Weights of a small GPT-style language model, trained from scratch on English Wikipedia.
Size: 4 heads of 64, MLP 704 GeGLU.
Architecture: RMSNorm before and after each block, learned and rotary positions, untied embeddings, capped logits.
Training: a variant of Adam for these matrices, 236M tokens, 7187 steps.
MLP neurons of a small language model. Each row is named by its layer, matrix (gate and up: input weights) and neuron, and shows model dimensions 48-239. Each number is 128 + 32 x the weight over its row's rms, rounded and kept within 0 to 255. Numbers have three digits each. A neuron's up and down rows have the sign that makes its largest values positive.
After each neuron's rows, "fires in" lists the words (lower case) most often at its 100 highest values on Wikipedia text that the model never trained on.

L2.gate303:091063103111161134109064139125077106133128144132111130132139109094148067160053133155113103189128125073097126153090026149145132122091130159132161125140178099155122104138149129118076133143107120131079125151135147093150196175141130111117086150153186148107092114169134118120081081131090134163098121098120079127086137191144147164121119183110117174100244099080153158105171143161114157111130140095089122128137103151143062134130126153153095129151138114162150156139122149124101168100126130117149078066117130136155130113165157141048079098091124168093100099126147184163100053186143055152
L2.up303:123118102107122124124149118083070131137125154152163078130097113067153145211081119071211125123100108143130161115129063148196099125141098157107154138097108139085126112121148121058059115095162100196133121174082120126095131077121176114159112125154097136155114115159130079159176100111112147121148125133105121109111174147176145165120122161158140162072202152164097151159135130107139118097154173091104135123151109141122079133124149154152127109108043115131020161135176103101139191140148135076085133034113114077091122150111159147140143127094094164134176065110099138134160077100159133157
fires in: "and", "february", "loan", "career", "mi", "january"

L10.gate601:134092082110146108190127163172183167097117123140141106101168120116191142111193100166094124139082094106103104162155137099152089154175131100145085106087154118160072115135118113163124137153104141142136126206161158091129099152152073131196174149139067141048133103188126137113146145086138112166151104106065141131094133145109136115162100170066166107135094126135116127103131119150165154139064169078150098114121133099063151148097089162089085095142146089172122167126136054160120170168161122148139106135089121159156114140098171114124099121143139192134121085162132117095146102156127139084
L10.up601:145127135128080083175096139125150138140124171124162104126136091118129101109101120088191173134138127152124144149142160117150152144109093127086170118121149117070125146092208132112129147103125129152155150069170160145119152120129136153137104109147177109061123079166120147165158132141135177199166102116144138115169131059077145110031073166163133153132118119087197110152162099094177134156105128186168118127145202111085139149135118146041095087130108115097102109149183112154082068121170093137137139145180186241102156141121149110089186082091155132143168099116127140098155140123104128169
fires in: "was", "is", "are", "were"

L11.gate134:108136160119127140170103157155114191150166168095157146106149122169063101197165108170111159152179162108139122142109131225096144112151098125103110189104128178168108126115139121167114077128148134119145158195181170119181118183125103095146128155115128100155096127105121134123183146169107146116165090187118162161106138094132174113193119177082184136073127127149164153107092125135121157157155132137151137148092087124151128130101179160121087187163178178137166164130077084102135109130223100152128106151129120119197149136147052137128152135046091132096165107116112150165088147145151087079
L11.up134:173182128197155093126142126128086079107157131137134112128185099102028147112090151106149152156184102109125119127156123139118133126128082134063110096144167135148092177135157171191120107115164092093108161180126179092131116172151151167106177145147084154138134116136122135107153150093090083094187127146104155115120093119116192147139158077113173148090151147158163150156147113168102121086174134122109141150156092112207061097144091226112118129151154128095118138119128160160158112091116096105136167080079142123154072107135182115133142111129150080106159107098145124101082121157151054126
fires in: "2003", "2002", "2001", "2004", "2011", "2005"

L5.gate651:092137098108105115118167154132185128139099123162091158110180170191160083094112065156133110142119130133097153122132108174167122116144123078148118155165094181184123111140148090097134171156090144069116113125051141149126094097165118117145150136133063138116145164132083123231108029081128125043086115174178139138157144097096138150143103137109136129153179123150117063064137070105157128130111132125145103147102184059135148102103115126086156121127150187127163136111086147112043082123106094108202079143167148201089127112109149098117126123129174163107106115194123145098148105109128086131
L5.up651:122095171154119110108137129117090137117122119139147159129097058104127097171121108089116148155196132108159110176121153138189106137126114135118117150119138167124103116119133103127100121088138131096126115090120115111125128125066034102140196134109117102093132145162135148176159113227134117126130101169044072113184099101116147135116082157160160119192155098154101099160123156089149161125156136110187123120103157118164094124121174082099096160074083125065051162128102088105167115134107125133109139099154135094133181104077144156185109137140193103121137132144087074096074174178137061121
fires in: "4", "3", "6", "40", "5"

L5.gate185:134115113078120137177124136175162083121142148146124138115088114205105089113164127193119114098100175158149101192107113148175130113127128157174188167092157086193175148170142072087138132142113079109172142133119127127196154145134129165091129152136164112092159151101105072147144146178119123126136115094146086086143145090153112163114071156118141164128146082102156092046154158088125120186155125110157148099107162128141155174095117076126120143089086123190127119077072112138087109114163127148108039131088104123162125105165087167166111106171134156187099062162157125136066120101153096141
L5.up185:149166110100170118125111109110148127106144179119139062170088195135103098160105107177184159150139104105138118081063133150090149104119092121127134079129103063110203137108117141203195125171092116173123100163147129141123125156148230154120181132107149095096132145105133081034062150090148156159122100155196165115067107128142130137123098122102106148091110116092115162092156174120104127161154100116113100110111131093096129148130048150171145146127112062115234115125103150154147140120142137115142095101157127178140052111165057135136147130110127121139105096127181124145149092107144132087
fires in: "12", "11", "41", "22", "81", "42"

L3.gate67:097074077044132103116099180131134163083136100135113121094134120130120135124139200096113116149066165066066134158161186071043129159100131138118146107125171146131155097108163115117142056127119041135217101081113161164093166120094059125091154120079180125083118116150140116106076121150118081126084111080106164170134068113077124087162110109139091175160145115138135107080118132118217076140114070139122141154070133115133113154127142136131102156139090198146150107120121147122074145116126139148163115167120125158090116145103120106082152069090126133136130162145131097139136130132167106139
L3.up67:118106134044169092105118122218138106143146104104146111142183133114122127162157142114133114133157126147145158145136143067091097145127134090102122125082079117174115170130114189118093151174162172122108153134116138180132161069087135114114128114167102210115099139141110162139131100143130146192194110103142204193121110131125138131188158117147096071179149100148107156145143125134056126088094149075163079172161142160103097108099088140112072101156190135134082128191118170129150117166095115140151141206174099170184132148117167128124092086085122195109163118112133178109156119156178149143
fires in: "in", "with", "is", "genes"

L11.gate454:101203091082145098164117152180118141157075135126146126149192187179153101165144104183108159129154138102147055177101077144098096059185153114149127128139089116126148133113164088168125138119134128103160150118113206210146114126120166153126096120172158107103079098140137157081148122153158159093082109169122135128166120105104144137159160189156164125070128115157165152108109094082128161143116165108137131070169105132078104103079131113128122084203147164168200143117090056083134079102168197205151098110128120134154154127172087147094096099146129151182200105109170106138144160121165105157
L11.up454:100164165116117006101116148102101142179091174107108092097159218134124191117124084078117192187169135047185135162091124108145110112150096141152096108108106112122115161130137146120091158100154120157167114107120143085113113119138131112124134201138096145100111083106134105112099123134163153098129082140080094120109130116158158096127170216169157166122152116106136103132120164190129122106139108080094155080149131156147141093185078091132125093182128089187113124144149039053128104133148151153115128173100152149130138148101097138186157114146135115118156105132195089129132120093152124148
fires in: "2006", "2005", "2003", "2004", "2002", "2010"

L6.gate535:142165132077162120116162149102064137187144113153186093166153128097091113124182130139085108095135073057122153136057057146163128091135103145115159086126093159101168146115115149127103132180092155147085105152149130178166163170130148115076128132162086138114132136180187162177174160091151130132114128070056159122065102181080148123134150121136151138125191102099187103085129161176123137092051152111150103121139115153115112095134123212139134151149105168146122146168115161094085129104101161133123112137059097101118142167101133110122102120141198068097143143145151130108151098084111074150
L6.up535:136111153148125119129148107135171094146145109088110136105134089132158129197132099087154095083184159131111133134178094155153134126131140066095144157139130222138127162079089108126172100158133117118099097107134141216102141135087127134142144119130126069101136149124113136139175133168127204057165126132133059140101115122146113125121157124108124125162190102134172106111148208141129167080122086081138079108198107100077149110116142064146167215144107154157194154174078157133176079167129098062114134140102137126175099154130123154178076111163101172068097130133156137091116077127188098094
fires in: "the", "is"

L9.gate27:086123081131102114112138170135169123137094108125150147125162131156122145145176093120135097147142167104102146195124107096138129141071137152134172103115161207124138158181084129053137161170121103144117170137135158112198102178151098122086146087145038169097135134170079103162182107122114090076146095150100118136143155087161104171128124216100213175136156095126178077124167165128095096149115144084148094058148119123110071112135147101136141121077123147169107147090113100153103108108147140102138107171115166173153090123094123107130114048106156156176132110153099133119109132126103135165
L9.up27:132128162110029123139114134134134157115106152159152127184188092121121151162128063119177125124137066160156142101129113103163138154147162174098150156108196220129081078169137100136067118157136117187123165098161125176133111134122135123117125138135104181128151134105140096148148110100115107126136085155080145120101092090159180152132150123175116176167174118047080067111084079124194113154091098145100163080090114154214080131169153097158116116148118118119082160099105128052163118161157125103131135126093114211149079125121144128149166113140163111116159124124115095130138158159220138129
fires in: "1", "6", "12", "10", "2", "9"

L6.gate283:132106111073121136220109147097114170124138163100170124113112132138122142176173094195095099108123142118090080093094169111101129123109161153089107087143155158139076161141142202148077124166139147163101143122113138111126104173139049125133127130115108152107145147131102117115167146151142142191130124063117109172157120132115104177123148095140081149067139095106125134114159190157149146150058131115023172137080138110140115135136072124120113094085102106122184148141138196113131111101156167126152130158110185176134115116184096095111111087196200122165128096151160136140142147167051133083
L6.up283:104164098051174105131022138157119108119085158098106060102102119127189151194148134110117124137103171109130099227161141113168102096126082118071052138136090144109164137098062141115132114148093195178099097076105132155177129113119177149169185132130139163157097150116186145097126133093169173134132099112160099143059128174093146155109168134182128130067131149116143144144136145088070161103145137119105117099125152146125196148163128142133148179147118139090152148142108091161136105178114064101101136116093171138128073181137116125100163150059145141146154153102127155127054134141146097114
fires in: "and", "turnout", "is"

L2.gate362:126113147068101080159093142108158146156108169152170077148130154164152114099145121192051083133098114121166113138129088097036137125161141177144116146117164147112102136149154173085136144196093159097161096145105187122133110138139093163108153217115142092175106129163127123148085112096162119090154112087168132093128149111082165129144156121050101114105074139127071112078157126183151111156116116103128120160159191139088153124075113126110185165120114095185129079135104139208116148081134133138153111132135162120121105114156126050056109123175154147194093110147152169158172100122122134121
L2.up362:131149203177176160097098060090139154122143151137070111116141097192155123143129143122140114144151170088124152081167068094152116117144140097104133123151145105114139169138140118080221131164104134168129123177187130135151133159145115170059140154111136095056119154131149133091154118095129152001129098081129147147080146113115052124138107112095148113152115121099129165131101172156113160138198093112192142132163168091109106112121127107141098066119153119114089103135152138196161103161099122000103124109099134152153050135125176161102143106092143144127117089101118120106141154049162118122
fires in: "is"

L10.gate313:158091142103122162133118142151093181177153166086135067161123171165153152137156147169079173108116147150106105106130106105136176085075131089116086132168133118151094136099199146199088130185141116140120122153152120153118176131130119106112150111143113101130092142142101165147147138080143075206162119096119117131121107137134114131173125069151136101160075143152157155112140134122211114131068104096126148120149182142127150088133104124069114122119159132144140148134110115082121147121121155102080104158127129125138113132172186123083150103066196152091187108113124122154116110191134122100
L10.up313:103132113126151152128131114088043194116102223140114129183084126108133095113172145122110092113156156128119087046131096128146066077091113119147182137128114116140164120029139113149120131192159118160091084166127123098163175128145133138146094106097195139143130105170170159108124156091147109161143137139143078120168187161135100149175060129149141148119115173181147164140117102123131090187103074156127142135110186151097107199137180151083120103155166122152165085059147054105088071145144151147156150087130096138166101120082138128165101143099120141111153109128107124128094087158067139125
fires in: "they", "who", "he", "also", "which", "that"

L6.gate447:097088094158105084166116136142121111161119211131099101165112053150120104169161160134097104164138142122103134146065044100122116138102098132127152096143100104091147171157155095121097140138129121126157130123146132111163105109167209209108146159118081126108104108129164096186100174111163094101099139109112188150119100184196138108183201166098124206159148174083123123089160103148104162123131183144143106131132167109073157098135139149120188094104138104161142122097115156127100156163168148084157082086154195117121142098157073094150129088173110160122119141170124129149107118100161137196
L6.up447:149135047125082117133127115152120082154126102161179140140144118091201106069091142155168118184144155147177087115166078150181132149179105061139161102146141129129100183155137066118181155097149115123090133098139157140113126178093132130151187130134117122131132120123076101157128143144092147108115095108099114123162149144093100137112157122211188097172155132147138122039174131135108139115088126136110153120201111087110163173112115096138112104107139171109161138136092179181111134165087162076119126114159142105149076136139074130110123177180117121153150142162155117061108076130173098091
fires in: "12", "11", "120", "10", "13"

L11.gate466:095021127099072153105072144154088152164153127008139148156141100163150107154162154149113108142162137109100118103112121145109183135107116147151134180165099141169144101160131161131084168134089090112123123137134173131177120124117147119164175137165113179099143144161147124170163106166102066130104094074108137177156170091115165161166119144191093152170140140174132140123060117131118103137099182121188095124120104148099194116077107190110113147156099099101190172113104133106084148144075141120184070135112132148117082143151111144116126097167116126124147125097134108060147111148190135191
L11.up466:131108139083075106184145135170056144153165124082141133131148102104212135139142154057114156124124137194152111052130156112133115125100099138159121173127182102160107117146141074165112083179127102175116169149127111119196143113182187112175114125180129100110135062140165105160106128174144130176147127108083126109172097097141147146178125181124019170121136118140133157148106121150099091145126147126125128158162138167136166168084154116105086148117145149123121190104120107105128090125118119142166163068096112132086096134102159130143147054166162092130155111151136131084064020124138119131
fires in: "1", "11", "12", "10", "14", "18"

L11.gate494:152127109069158117134085171126149147075158110068101121194179150083144115126173123144095093139111139149156116134110163087110114139146096105128131129100111081121071188108113076086084123134103092129144178132113120228107191142168126205106145156122110145144134146164171205094165121159181132177124129131141105121129095061056085101177160129194163143113138148105207071103127158165153100081079117083114170123152155130151180124070148125102071124184182096129096186137095089138106130120168137167137111147152102148104166136056143096138157121151183147121137126134102127077132133099111113123
L11.up494:131086109131058138070188091101117151093158163090148143123123095152180162071118150125132134115137102151109163159198156058123146156101112122121086075159050099103144158133100127175124102085120104100145173040165137147098116106119139173105130155053154192093092114121123136100110113173122141127151157130175138147074121162086124094135082096105088116131139125112072120126105109074077089123150165119100108170139147139083131131127152137086115077110120100062129141128094117172146132159085090134210109103144100065093126093119122123139175056092104139125117124072122143118122132164149088192
fires in: "was", "is"